{"n_layer": 8, "d_model": 768, "n_head": 12, "n_kv_head": 12, "head_dim": 64, "d_mlp": 3072, "vocab_size": 8192, "activation": "tanh_gelu", "norm": "layernorm", "norm_place": "pre", "norm_eps": 1e-05, "positions": "learned", "qk_norm": false, "attn_scale": 0.125, "bias": "all", "tie_embeddings": true, "parallel_block": false, "extras": ["capped logits"], "init": "normal", "init_std_qkv": 0.0262, "init_std_o": 0.00655, "init_std_up": 0.0262, "init_std_down": 0.00655, "optimizer": "ademamix", "lr": 0.000213, "beta1": 0.9, "weight_decay": 0.81, "lr_head": 0.00891, "grad_clip": 0.5, "warmup_steps": 212, "schedule": "wsd", "decay_fraction": 0.924, "decay_shape": "linear", "final_lr_fraction": 0.1, "batch_tokens": 131072, "seq_len": 384, "doc_mask": true, "train_tokens": 795200000, "steps": 6067, "dataset": "wikipedia_en"}
MLP neurons of a small language model. Each row is named by its layer, matrix (up: input weights) and neuron, and shows model dimensions 640-767. Each number is 128 + 32 x the weight over its row's rms, rounded and kept within 0 to 255.
A block is one neuron, or neurons of one layer that tend to fire together. Before each block is what it responds to, as a language model described it from the Wikipedia text at the highest values.

Responds to: Fires on a token that completes or continues a number, score or table cell in sports results and statistics, e.g. the 1 in 3-1, 68th, runs.
L2.up159 [176  82  80 139 125 107  99 143 142 105 109 185 126 107  86 115  87 154  97  79  50 101 116  73 136 101 141  74 131 104 170 145 127 152 103  82 108 146 111 100 126 108 121 144  99  97 105 208 132 141 131 193 169  99  80 134 121 128 130  72  57 143  71 126 127  76 110 166 159 109 148 114 117 146 138 110 157 154 116  99 142 157 179 191 160 142  90  97  45 143 113 131 176  96 148  96 100 157  52 106 156 112 180 162 137 145  93 156 150 141 170  44 123  90 101 145 146 174 136 140 132 115  74 113 121 159 133 178]
L2.up800 [139 204 119 158 113  42 115  96 145  73  82 106 138 114 140 125 165 112  81 153  66 146 128 166 173 172 151 109 139 111 161 128 194 119 135 122 139  87 145 146  83 115 122 154 166 148 103 112  69 169  74 106 110 104 143 130 122 155 104 176 112 142 153 121 155 144 171 145 153 213 116 113 160 164 129 173  48 150 158  87 105 134 154 120 140 184 124  79 110  95 133 121 154 110 116 113 134 145 161 138 130 175  51 129 116 168 231  94  80 103 102 151 126 117 125 130 157 137 114 115 123  66 180 191 121 155  47 188]
L2.up2696 [180 124 115 106 128  55 134 118 148 120 137 133 109  88  93 119 129 127 180 196 105 117 190 117  93 147 116 153  52  71 114  84 144  67 159 137  78 136  85 118  76 182 163  88 136 152 100  98  43 168 162 110 146 127 105 148 148 134  95 154 154  50  77 111 136 128 121 131 146 102 158 102 125 129 119 138 118 190  94 157 143 110 205  89 112 130  86 110 137 135 138 109 145  91 188 154 172 121 117 128 138 132  76  81  65 115 147 119 112 163 175 125 183 157  91 161 130 165 127  96  92 118 151 139 147 119 135 151]
L2.up3050 [185 183 135 108 102  65  75 111 114  41 130 122 109 107 130 147 126 181 107  86 108  99 153 114 107 158 145 160 109 107 112  80 109 153 138  89 125  89 125 118 125 102 101 109 147 170 170 113 116 150 114 176 121 133 125 173 129 120 128 169 164 115 128 132  94 174 151  96 157 159 176 130 100  81 104 114 110 157 142 134 132 149 156 146 103 123 147  97 154 190 117 118 171 121 158  83 166 130 127 106 167  69 154 106  88 118 113 101 100 164 148 173 159 121 130  79  92 180 223  90 135  72 162 152 135 126 141 134]

Responds to: Mainly the digit after the dash in football scores (2–1, 1-2, 1-0); weaker on "head" in head coach or heads of state, and the final "and" in long lists.
L3.up306 [120  95 119 127 150 125 117 151 150  72 140 142 153 121 118 165 156 148  98  96 134  89 101 113  94 119 171 126 172 109 114  53 103  97 173 109  79 145 101  78 138 125 102 116 105  78 178 151  68 129 157 164 143 100 122  90 118 134 144  74 120 111 146 152 194 124  42 155 146 140  95 172 143 162 105 181  95  61 111 104 138 115 135 169 135 102 116 107 106 114 147 148 137 182 113 143 152 120 126 164 132 170 109 115 166 134 141 121 117 144 157 130 124  74  68 169 153 177 117 111 125  74 118 123  98  94 153  87]

Responds to: Words about releasing, screening or distributing films, TV, music and animation, e.g. released, release, screened, spin-off, streaming, often in filmography sections.
L3.up1828 [155 139 111 133  80  90 137 153 132  46  75  18 150 116 139 133 166 129  87 159 134 163 106 139 107 116 135 139 103 110 128  94 113 128 121 118  73 126 188 105 108 144 121 149  80  75 107 141 117 149 112 117 172 130 119 108 143 142 138 143 107 151 101 177 144 122 163  99  73 150 132 163 140 179 140 131  93  96 137 123 115 168 127 148 134 162 113 118 167 137 138  81  41 115 102 135 149 137 194 152  94 110 146 199 132 104 203 132 140  78 115  71 124 164 123 171  73 174 145 177 151 122 150 152 125 116  90 100]

Responds to: The final token of a sentence-opening adverbial phrase, just before the main clause, usually its comma or head noun: "During this time", "In 2017", "At the end of the film,".
L3.up3025 [131 183  87  81 118 143  71 183 147  88  83  95 105 177  99  90 110 103 165 143 103 120 123 144 121 106 188  84 103 121 136 102  93 113 137 140 148 149 128 125 115 154 135 134  83 122 137 141 150 112 130 159 152 147 103 123 151 163 153 147 138 149 142 142 121 158 115  72 148  74  81 180 153 100 169 133 121 141 140  57 101  95 152  77 169 110 114 112 154 103 124  84 105 116  87 127 164 104 163 107 177  83 112 154 103 142 151 122 114  96 108 129 185 159 112 107 199 142 129 170 129 132 141 147 144 129  73 150]

Responds to: Decimal points and separators inside numbers in tables and data: election vote percentages (66.17), coordinates (27.2208806), times (3:51), plus scattered word pieces.
L2.up430 [118  77  84 188 143  94 104 158 172 133 130 173 140 122 136 158 149 159 104 163  71 105 130 151  63 114 141 183 137  64  81 119 101  88 135  95  75  84 125 160  64 116 171 120 174 123 126 125 105 145 129 155 140 140 101 180 152 204 125 145 139  99 115 140 183 142 135 176 112 124 118 115 168 138 126 171 131 141 153 131  84  80 169 182 155 137 175  91 101 152 145 132  97 148  97 164 135  73 119 130 103 166 113 162  96 138 164 156 140  92 142 109 168  94 144 175 106 119 107 194 137 152 144 124 106  81 123 190]
L2.up947 [137 202 178 139 111 157 114 124 185 108  71 163 131 134 161 181 142 207 157 158  83 157 147 112 131 144 150 136 160 167 110  80 129 139 101  83 166  97 118 102 123 105 153 112 119 161 112 197 133 168 146  85 143 117  95 175 170  91 115 102 185 112  99 170 117 131 113 149 100 157  69 133 152 147 218 136 146 131 184 152  53 122  79  68 235  97 122 112 144 141  76  30 148 115 140 141 113 166 171 122 125 216 150 111 131  80 171 168 110 128 125  98 186 138  73 121 127 153  94 185 188 148 134 134 129 189 111 122]
L2.up2034 [124 166 141 129 121 149 119 132 154 152 120 153 185  44 102 165 128 124 105 112 107 148 154 161 119 134 171 125 151 109 113 166  90 121 124  89 110  78 156  78 164 159  88 142 134 127 138 153  92 169 147 108 154 103 139 169  86  86 141 166  88 125 128 182  99 129 119 175 152 103  88 169 143 107 139 143 117  91 135 141  58 184 150 105 109 150  72 151 139  89 157 148 110 124 158 150 145 153 143 129 150 141 141 159 115 109 165 162 100 155 123  41 135 147 104 131 188 155  94 159  96 125  88 196 169 121  98 156]
L2.up2062 [149 108 103 152 146  65 109  95 200 105 115 143 115 102 173  93 163 140 157 140  78 130 144 102 119 136 110 162 125 111 122 125  84 133 115 132 102  98  91 118 150 133 145 135 114  56 144 135 103 134 124 172 139 112  97 152 142  94  88  73 111 123 116 132 170 115  73 134 163 138  75 207 115 155 135 124 124 156  79 119  93 115 146 153 171  75 113 120 129 109 152  86 101 123 196 124 127 220 115 110 175 115  65 141 124  47 101 140 135 136 127 184 139 128  94 148  96 124 126 131 157 127 161 134 174 127 104 171]

Responds to: Tokens that attribute or cite a written work, like "writes" and "article" after a critic's name, or the "(" before a bibliography year.
L3.up2540 [112  82 165 107 140 185 188 126 131 119 176  42 144 101 108 106 166 129 147 140  83 143 170 126 181 158 170  74 116 118 134 148 131 180 204 156 163  76 171 130 118 144 164 130  84  94 101 170 114 124 105 153 113 154 136  91 145  88 212  91 128 118 122 125 163 116  96 129 110 164  64 146 171 113 132 122  94 205 170 129  64 162  94 175 158 106 175 119 115 160 103  48 112 101 150  72  70 159 159 151 163 125 136 127 152  52 124  93 173 153 143 147 135 101 143 193 143 114 134 120 143 117  94 122 132 155 134 113]

Responds to: Tokens just before a sports team or other proper name, especially score digits and table pipes in football results, plus "against", "with", "club".
L5.up6 [108  91 107 151 107 101 187 178 121  95 121 121 116 141 135 170 156  73  96 100 157 132 109  76 104 179 126 126 128 162 114 137  79 145 145 156 181 111  90 123 209  98 114  87 104 133 115 128 108 133 110 135 159 136 153  53 112  94 100 114  90 125 131  76 125 161 125 127 162 115 150 124 131 109  90 155  95 140 132 119 153 192 111 108 139 138 147 130  67 182  85 181  99 146 161  76 140 122 109 161 145 117 168 113 112 137 162 150  97 132 149 121 149 154  79 124 125 161  78 131 101 101 172 132 148 125  59 138]
L5.up1203 [124 175  82 166 129 154 103 134 116  99  83  42 105 204 140 107 132 151  96 140 136 129 125 144  89 158 102 103 103 121 182 175  71  74 123 184 150 121 101  70 133 154 154 114 104  67  95 112 151 199 197 129 109  93 120 115 130 149  94 110  28 125 144 122  86  98 151  91 182  84  92 187 119 106 141 124 169 168 121 156 129 143 163 161 143  97 141  95 108 145 103 224  89  54 132 132 134 126  61 138 171 168  88 111 104 110 192 117 181  93  72  80 141  95 142 101 148 120 124 122  90  80  78 130 117 162  78 151]
L5.up1220 [155 139 147  99 128 118  84 129 154 136 113 144 141 133 101 178 137 146  78 102  82 151 178 156 146 127  83 137 108  76 177 108  88  48 115 182 172  96 141  97 116 101 110 137  98 117 112 139 159 189 104 152 166 218 134 143  52 134 155 140 108 128  90 191 111 129 134 133 172 109 139  92 140  93 114 134 127 166 111  71 174 112 102 104 112 136 116  92  97 126 144 128 110 130 179 136 173 130 115 169 157 107 126 168 163 116 165  98 111 125  67 134 141 141 113 158 122 149 164 154  81  82 118 123 187  90  90 153]
L5.up1947 [174 121  75  90 148 127  86 145 130 104 187  88  67 106 170 118 148 109  63 118  92 173 126  93  82 133  66 150 106 116 142 139 111 150 141 127 190  98 170 133 210 121 125  97  75 107 131 138 155 150 118 156  84  89 105 106 124 167 114 142  60 105  84 229 158 111  81 135 119 139 133  96 115 101 113 185  98 104 171 132 131 120 134 157 175  87  89 116 151 102 101 183  83 124 172 203 136 121 133 157  97 155 106 172  97 148 155 155 138 154 125 114  72 151  83 136 128 126  78 132 139 146 101  87 135  91 149  96]

Responds to: Commas, decimal points and colons inside or before numbers in tables and stat lists, like 101,647, 16.39, and "Team starts: 11".
L5.up2496 [117  90  99 154 141 164 144 160 169 138 151  92 142 136  92 165 107 193 148 117 145 107 136 109 114 154 145 153 120 156 132  80 147 110 150 150 163  84 103 142  69 165 142 130 168  93  96 179 158 146  52  73  92 150 166 145 106  99 116  67 114 172 114  87 114 120 140  77 114 128 100 147 114  93 108 154 121  80  92  62 128 108 120 127  81 103 174 160 129  91 135 118 147 156 107 142 137 145 136 155 190 124 136 110  82 136 162 143 130 107 148 139 128 158 205 166 123  65 146 148  97 106 130 142 111 145 133 162]
L5.up2552 [103 171 155 132 141 159 147 180 121 109 119  77  95  88 148 167 174 145 111 155 116 121 129 113  66 145 153 125  98 169 140 105  56  34 179 122 104 105 199 130 148 125 165 116 154 136 151 177  54 138 165  93 113 124 146  73 112 160  85  87 106 125 126 155 183  95 105 161 157 132 149 169 147 115 158 119 119 158 179 114 127 134 158 138 146 161  86 134 111 126  88 147  65 118 102 132 145 136 131 149 143  98 100 119  88 123 155 154  91 133 204  60  75 168 145  91 124 159 134 141 148  78 127 127 143  87 134  92]
L5.up2899 [146 123 122 120 106 133 154 166 154 153 118  88 163 134 102 131 143 161 142 186 139 117 153 170  82 156 161 140 158  80 136  84 173 150  79 111 161 117 138 106 120  78 146  84 163 145 145 143 120  96 172 132 141 152 104 159 136  94 133 150 117  94 130 108  98 129 133 130 127 104 132 117 142 197 110 135  86  99 224 137  85 125 156 139 152  65  86 132 102  94 180 137 123 103 110 102 148 127 131  93 137 133 134  89 127 103 180 112  92 120 131 121 134  84 121 149 115 158  41 106  90 114 123 173  68 136 158 129]
L5.up2974 [157  94 145 137  79  62 166 108  95 161 111 151 106 131 158 190 166 102 127 134 127 121 148 142  95 117 110 109 101 140 111 128 114 118 119 172 127 129  90 119 134 200 117  90 161 146 124 141 119 120 155  99 152 134 204  88 107 140 148  95 126 178 131 150 109 143 115  84 191 154 115 188 117 153 130  84 138 155 131 126 132 114 175 164 110  85  70 115 118 131 110 103 117  61 126 136 108 137 147 185 153 152 155 104 113 153 152 158 110 100 115 125 178 124 145 176  92  92 122 131 108 159 105 134  86  80 140 173]

Responds to: Head nouns naming a kind of work, product or event, ending a noun phrase, e.g. comedy special, sequel, novel, reality show, Kickstarter campaign, Xbox.
L5.up204 [ 79 135 133  97 107 128 183 159 155 115 119 118 202  73  89  93 151  78 100 121 138 140 151 178 139 154 131 132  77 118  69 169  97 108 139 139 163 111 171  72 115  99 151 125  89 172 168 146 145 132 108 122 156 117 148 109 107 211 159 129 103  66 126 127 130 107 165  77 131 115 109 142 156 118 127 166 165 197 150  62 117 150 170 192 114 178  94 110 130 114 130 145 106 111 173 133 146 111 145 174 206 124 170 146  80 132 211 114 131  71  90 112 145 149  91 169 149 162 141  99 126  72  81 122 159 121 176 142]
L5.up401 [119 115  90 153 142 125 119 152 131 137 123  96 127  80 126 147 157 132  74  74  85 136 116 156 166 129  78  79 117 150  91 175 142  96 204 186 148 122 156 170 123 107  75 122 120 133 127 192  93 153 108 129 153 148 159 143 130 198 141 152 145 139 148 123  74 120 110  91 174 116  75 147 162 164  73 117 138 163 151 182 144 199 133 105 123 140 154 104 109  99 162  84 147 120 157 212 126 115 132 188 164 161 123 117 108 177 152 134 170 129 118 128 164 125 123 102 154 145 119  90 115  49  84 142 145  89  92 187]
L5.up1359 [144 123 108 163 175 169  99 113 155  92 168  62  97  69 111 150 116 182 140 141  94 168 103 130 129 201 162 149 135 165  49 116  71  75 113 189 108  90 176 148  96 135 144 119 100 107 128 188 138 115  92  85  98  82  93  78 124 122 107 108 114  88  89 126 123 127  80  44 120 148 129  98  86 125 110 108  98  94 110 161  87 172 116 181 158 160 106 116 127 183 150 129 131 143 156 164 146 110 142 165 135 186 137 180 121 125 111 153 144 155 152  81 144 152 158 139 147 160 135 218  86 125 165 141 132 126 118 141]
L5.up2801 [118  60 152  98 127 169 153 119 130  97 124 103 158 110  82 138 173 174 119 114  70 164 136 164 138  84  71 132 146 118 106 162  99 133 155 161 170  77 104 150 151  65 135 119 122 156 103 188 111 103 154 155 120 135 128 155 149 171 208 149 133 114  92 111 185 110 223 133 111 116 142 126 155  70  69 146 103 180 147  59  98 136 177 154 103 183  46  98 116 103 133 151 148 101 189 113  83  96  92 161 121 128 133 154 127  88 113 132 187 109  66 137 146 140 176 104 166 155 135  94  99 104 101 125 172 131 189 101]

Responds to: Last token of an introductory phrase at a sentence start, just before its comma, mostly years after "In" (In 1957, In 2019) plus "However" and "In some cases".
L5.up797 [124 119  88  84 108 166  96 174 120 135 101  87 145 181  75  43 165 108 101 145 117  87  91 144 126 138  83 141 102  85  87 178 160 107 176 150  93 133 132 173  62  94  91 123 127 184 162  79 145 141 165 144 150 150 130 138 129 135 191 150 174  94 132 164 123 123 146  89 165 122 116 109 134 147 170 138 146 126 162 175 109 104 152  60  90 164  71 102 147  96 131 159  56 121 119 121 143 157 178 149 169 126 101 105 155 145 165 141 110 110  53 161 137 217  84 117 148 142  91 123 157 127 128 155  80  58  93 201]
L5.up1445 [171 127 142 119 177 140 118 126 151 132  67 118  81 122 119 136 159 133  64 130 137  94 115 113 148 135  89 122  95 168 128  71 122 152 116  94 157 118 195 117  94 126  65 119  97  90 118 108 115 165 150 132 157 169 157 186 150  64 155 124 125 144  59 138  91 122 131  85 144  98  93 114 174 167 130 147 177 137 172 161  99 112 100 163 150 172 103 118 116 120  98 143 104 101 128 144 124 162 125 124 160 138  64 106 119  94  86 140 154 136 103  86 144 138  52  98 106  84  77 122 107 141  93 108 118 143 117 160]
L5.up2064 [127 130 172  83 130 169 127 157 137 199  99 116 118  95 104  83  82  57  92 136 114  97  89 147 125 106 157 101 134 158  97 123 173 162 165 155 107  99 179 187 142 111 101 149  96 115 134  92 168 152 169 171 157 145 117 116 130 127 190 105 122  97  96 140 119 118 105  96 135 100 111  59 101 119 175  57 107 180 107 145 124 145 101 137  83 155 109 104 186  67 111 161  75  96  78 138 133 135 122 157 210 107 153 152 186 145 122 133 176 127 127 112 116 165  45 143  69 144  97 141 143 129  72 122  94 117 133 193]
L5.up2118 [109  82 108 111 145 124 116 156 134 211  93 114 140 163  89  62 207  67 165  69 124 139 141 122 116 148 125 164 124 152  61 125 141 145 149 109 135 145 167 144 149  95  55  72 129 141 125 125 154 133 177 141 109 137 144 179 148 135 122 193 148 172  87 118 137 140 119 112 152  64 150  98 166 172  97 152 102 169 165 140 125 131 132 114 146 142 173 141 171 111  95 163 152 130 198 166 171  99  90 160 131 112 126 121 101  85 134 110 179 113 124 148 185 162 103  96 125 108 131  95 125 125 119 115  80 131 154 132]

Responds to: Relative pronouns and pronouns that refer back to a just-named noun, such as which, that, it and this, usually after commas, plus some table pipes.
L3.up1686 [ 66 140 114 111  91 133 160 127 142 178 130  86 147  95  95 105  98 158  88 130 114 140 160 122 147 149 118  91 135 148 138 132  86 108 164 166 145 142 119 110 108 167 111 123 103 178 102  76  70 186 119 146 110 102 103 124  93 157  85  94 142 169 132 189  90 105 138 132 115 130 202 118 128 100 155 101  89 184 151  79  82 153 118 159 169  98  95 129 143 100 100 137 129 116 136 106 116 147 164 101  92  95  84 115 109 102 117 168  95 170 146 161  83 131 115 139 140 117 179 134  97 111 163 125  93  93 151 187]

Responds to: Tokens inside mentions of written or creative works, like wrote a, a poem, edited, citation years, song-title closing quotes.
L5.up400 [102 103 163  91 119 177 140 107 119 125 119 140 116 147 111  92 163 141 119 151 113 105 149 115 160 121 104 134  83 136 154 101  91 140 164 167 133  90 181 112 124  98 143 118 130 158 151 169 118  94 153 114 163 140 163 137 100 169 121 113 112 105 156 129  96 129 121 143 123 149 125 106 206 180 132 116 173 178 151 131 114 100 117 141 120 164 125 111 121  76 150  93  69 190 153 155 172 121 186 118 123  91  84 173 149 127 137 111 122 116  92  63 120 167 130 135  79 105 152 117 154 136  80 142 176 123 138 119]
L5.up1634 [122 105 147 126 142 108 124  98  91 117 118  85  97 172 108 111 166 125  95 177 104  83 155  75  89 155 124 100 118 128 162 153 139 120 137 158  93 119  59 112 166 144 151 119 151 109  72 126 119 118 103 158 144 127 144 156  98 124 170 136 170 105 136 132 134 140 112 127 113 185 116 184  89 106 125 120 101 142 118 115 104  90  65  68 181 125 137 120 140 118 158  90  93 127  94  77  66 130 137 140 140 103 152 104  83 136 150  67 116 130 148  99 109  84 176 156 149 149  70 118 140  77 156 102 137 101 132 105]
L5.up2052 [ 90 104 137 119 141 135 170 153 127 120 150  99 148 126 165  99 178 130 123 223 103 115 203 130 134 139 126 103 114  92 143 103  94 152 178  99 165  82 110 141 139  74 163 114 139  67  49 140 162 120 152 158 131 148 106 127  50  90 133  78 122  53  56  95 186 141  93  97 169 158 154 140  98  78 147 135 136 129 165 113 136 120 162 148 132 152 136 120 144  89 169 165  90 120 145 104  77 142 131 142 136 174 155 125 113  85 159  60 182 117 121  69 100 103 139 128 111 174  96 125 139 134 113 127  70 125  90 162]
L5.up2720 [128 125  96 139 140 117 176 157 104 126 160 109 151 142 132  70 113 111  67 125 104 153 169  82 124 175 171 158  34 118 143  90 155 214 145  92 144 184 138  86 115 131 142  94 122 103  98 195 179 113 113 111  72  74 108  93  55 152 131  75 153  97  98 110 130  98  77 119 102 165 105 102 136 105 131 154 148 134 189 104 100  99 151  76 167 108 145  90 145 139 131  99 130 166 127 163 151 139 124 134 156 157 157 128 135  94 116 148 137  95  97 167 115 126 100 124 117 133 108 139  82  99  92 133 155 127 119 105]

Responds to: Colons splitting main titles from subtitles in cited books, papers and films, as in "John Donne: Life…", "Aftershock: Earthquake…"; also mid-word pieces inside titles.
L2.up919 [155  89 165  82 131 113 120 137 141 127 144 106 136 113 122 109 129 159 148 140 162  98 120 162 114 164 137 142 160 152 126 136  86 202  90 147 141 129 121 124 125 192 192 131 106 180 104 109  78 100 156 151 108 169 114 183 139 163 140  66 156 112  79 139  96 157 132 107 132 110 126 112 104  97  69 147 136  60 187 133 116  63 137 155 158 165 115 114  76 148 159  89  98 117  72 109 116 173 123  99 141 118 166 114 132 157 161  65 219 107 149 110 101 134 159 156 138 104  82 113  97 110 114 149  87 168 122 167]
L2.up2646 [149 114 116 192 131  95  89 156  95 158 129 156 125 181  92 101 208 133 125 154 123  47 125 106  93  86 127 124  67  70  83 188  84 114 172 159 163 156 102  63  96 139 112 111 120 121  96 116 110 146 126 128  92 118 164 182 135 111 126  83 101  89 160 207 137 121 145 139  93 143  77 117 142 118 184 118 128 178 128 131 131 129  86  95 112 148 116 120 119  83 124  97 160 115 128 108 101 143 175 170 123 119 121 104 109 163 128  92  97  53 111 133 185 159 104 174 154  71 139 101 100 163 146 154 168 154 105 124]
L2.up2763 [123  57 195 115  87 142 113  97  97  89 204 105 108 142 111 109 142  91 153 154 112 123 162 161  99 141 155 145 137 201 152 146 131 142 180 175 125 117 146 119 142 146  99 105 144 148  70 162 126 169 116  84 149 139 154 131  79 140 124  80  56  58 118 129 116 150 173  86 141 127 126 152 113 136 159 157 179 140 120 153 135 106 135 147 109 191  97 113 144 107 108 142 151 145 150 110 105 188 171 182 113  98 127  80 143 146 138 191 157 112 117  64 125 159 111 127 130  90 155 114 104 126  79 150 159 199  62 107]
L2.up2926 [162 108  79 138  92 144 136 143 159 160 157 129 108 115 156  22 169 116 131 194  86 109 155 124 125 212 188 121 109 127 182 171 114 110 120 106 147 114 140  79 121  90 128 144 131 132  92 221 105 121 139 167 166 108  78 117  79 196 147  75  72 111 117 127 117 177 127 105  86 184 101 165 128 105  65 147 110 120 161 110  97 102 104 120 177 160 151  99 159 186 139  72  64 164 150 129 110 137 151 142 168 192 144 129 171  96 177 157 113 110 130 124 141 146 125 138 166  91 131 137  64 129 125 129 169 146 157 124]